config.toml
head_dim = 32
qk_norm = false
parallel_block = true
extras = ["capped logits"]
init_std_down = 0.0
lr_head = 0.00393
decay_shape = "linear"
max_seq_len = 512
MLP neurons of a small language model. Each row is named by its layer, matrix (up: input weights) and neuron, and shows model dimensions 0-191. Each number is 128 + 24 x the weight over its row's rms, rounded and kept within 0 to 255. Numbers have three digits each.
Before each neuron's rows, "fires on" lists the tokens most often at its 100 highest values on Wikipedia text that the model never trained on.

fires on: " well", " real", "bil", "cast"
L3.up287:131127184124154130123114145140163112151094160121127122131122152108107146112115160154106120113110111105109092114164099094183129095100110102134149121104128143167150129120067136127165125112126124164111133108145171177151157130093118130112065119093112115149108149137144155094154150104099136127108119120126118047144071088108115124144132090097130169149139123143119109136141171138098099155109138136142145115148118124122146168109087077151149163137104139145112141131124139124166156132159148111123155112141156146113131114109069139127153117131080088144127138129148134151131135120160166138

fires on: "ta", "na", "ha", "ten"
L3.up357:123138124118138082133139108112163113166145126146104112109164146147104129134127091086116129097171110125145152135128138152066129131104115166126115118152116133114097115130116121163114166126140131122164116116165070103146126105148105174161145107144148135157165131128120140161117122123142164153124118097100104167184144117119127135117131175111165131159114118132095123058121089106128132135117158162149123136153153114109124129133153140149143142105165143144123131090138115127143079108109124069121137158144102119101094113184178110135142108130140117099165146072129144167123136077146159106

fires on: "le", "il", "e", "el", "ol", "ih"
L3.up87:102079140148130122098106106141112124131127122104129098139115106094100111165112137123132151132118137125108125146121154111089108150124153135131102144120113154191142129108138109110134094070127132146145140084142119114168127114105145154133143121151141071142119122136123118152134115104106131070115145116094108101202105130102112114121137186115119094116151140120123115124092108124151145093098124143112116156105182148128159145160117108142168141152151162123108149110112156092155127085161175127164151121149098151144107137118108164091177156165083121160120156150119126158159133135170164147

fires on: " \"", "o", " h", "rica", "-"
L4.up61:110125125132145127134113094186112110139094135100170117128113133086089143120120089175128128105112152110144130104141138095077136105151139110133105117124167112132161139146126131113128125170099140143149164102133093122099163164105122093152090138114170111105136108147087145115122110123149096130103153135144131124089146156135134113060139110132126129127125106101176124116132127103120157129147139137161124119139090117145107151108141105133078111128132133122130120145172130180164113146126129160194094156115108113148150127176149153143108152126105159109139112178162140142110089131110109208

fires on: " 0", " U", " F", " Open", " A", " |"
L3.up185:133148109098116192116127104109115119129139144176130153104081146109113139127147112130118133165092119086092123155160124114129136089149110135095139136134164136113090073103145107147111118177103139114148138096138135182108149127141182148163132124101126125148148125147140132129136132122107170102129125156098119114116126092148091156105104144128166156154132115140114177118153148155104114098122113087131121139118127115146143137149169137120111133136102090158070159157107165062134110142156150106138133189144164139127120159103142139130146148103151125102160080101129110129083107127151131102

fires on: " as", "or", "loan", "18", "a"
L4.up80:113160149147111143170102130126092134126116139100113119132105071105149125109127125152118116100053137125099137111117073122111127133096134126149146054118093106123117109165090136126117134154145113156136119127123140134132103131146162149071092139134169082128132159109105150143096102098141120106123129099124092156147129183118123123098104142104092113152154100127097127124135116128115141142144136149166109116160138136133141156139114096137112138156127101126156115112108170114141114163118143127138170166148136135187120172119161148136110113165130132114096077120114151159146154174171085094

fires on: " of", "f", "st", "F", " 11", "\n"
L4.up313:134172115145152125144120143164154139093076125109157141121134111124127134099149146115097118112142179132121153146107100146142125095177160122132120114138085107075107149141111126132112163107142147140148136103121137136124117139151098126126170070089129181128125118116079147123108128085112166183116112111141135121094129167175122110129112136146125129171113166140090122123141091102116153120131121155145084114144126130163162130120172110121128100138118135150143105136125103120086083074115127125130187133134137062100166146111140134090150113091103104106125155132121125114095145139174119122

fires on: "y", "sh", "ye", "ip"
L3.up45:108142125141104098150121148153109123144154097109152134101115137069112154124112131123115102127143143168108147082152080144083138144129129145147121132166149123133109138151188123132130114088120113133137106105127120129137125067133151096121090142111146106143134172127110116101167113189113178103144123131120126113128130132110156144146115136142172123159119087100129149135126120146141106146117115121069136107137078144085126101146136117173153146125154075161090081163141127159154132113124129103136157149107182093136091150137126155139114165125112095092104128145148100170110099085126113144

fires on: "J", " j", " J", " Hi", " Y", "Y"
L7.up36:115114085093137119152161088136089098123165110133128102165117137139165103121163133131123113130068128123109166142117167088112127127137123130139123113139132146101157076135153144122161119189095117150127178141141142105144151073105123118113164122152136122113154143165154114150122101107130107145127136141142126152166086133146159121082099097141093114100152122130122117097129124142148114069136137158101088151127106161110129154122118152163106124125146139114132101113167126112142133106157166162159152145160112118120178117138121108130066124115092157101115112103084147151092094113099131139

fires on: " to", ":", "We", "You"
L3.up520:157080113105125111126081173122119129107124121168114102132141107120120121108091156164144149134118121098156098129127130123138110115123085126159153124118144159107103128114134178111137143099166157097135110128087154081107109115141157128142136132108128117127115117174127126150139132111137123086104159147149152120093101171109153115147096153075110136131117146146124084095117185140139110154120154169100154083108124120096111107165121134167129169117170118117120120115115131172105105120150154149209162130092097117142098075150091131116126142105129140114139127162118165140145143134117149161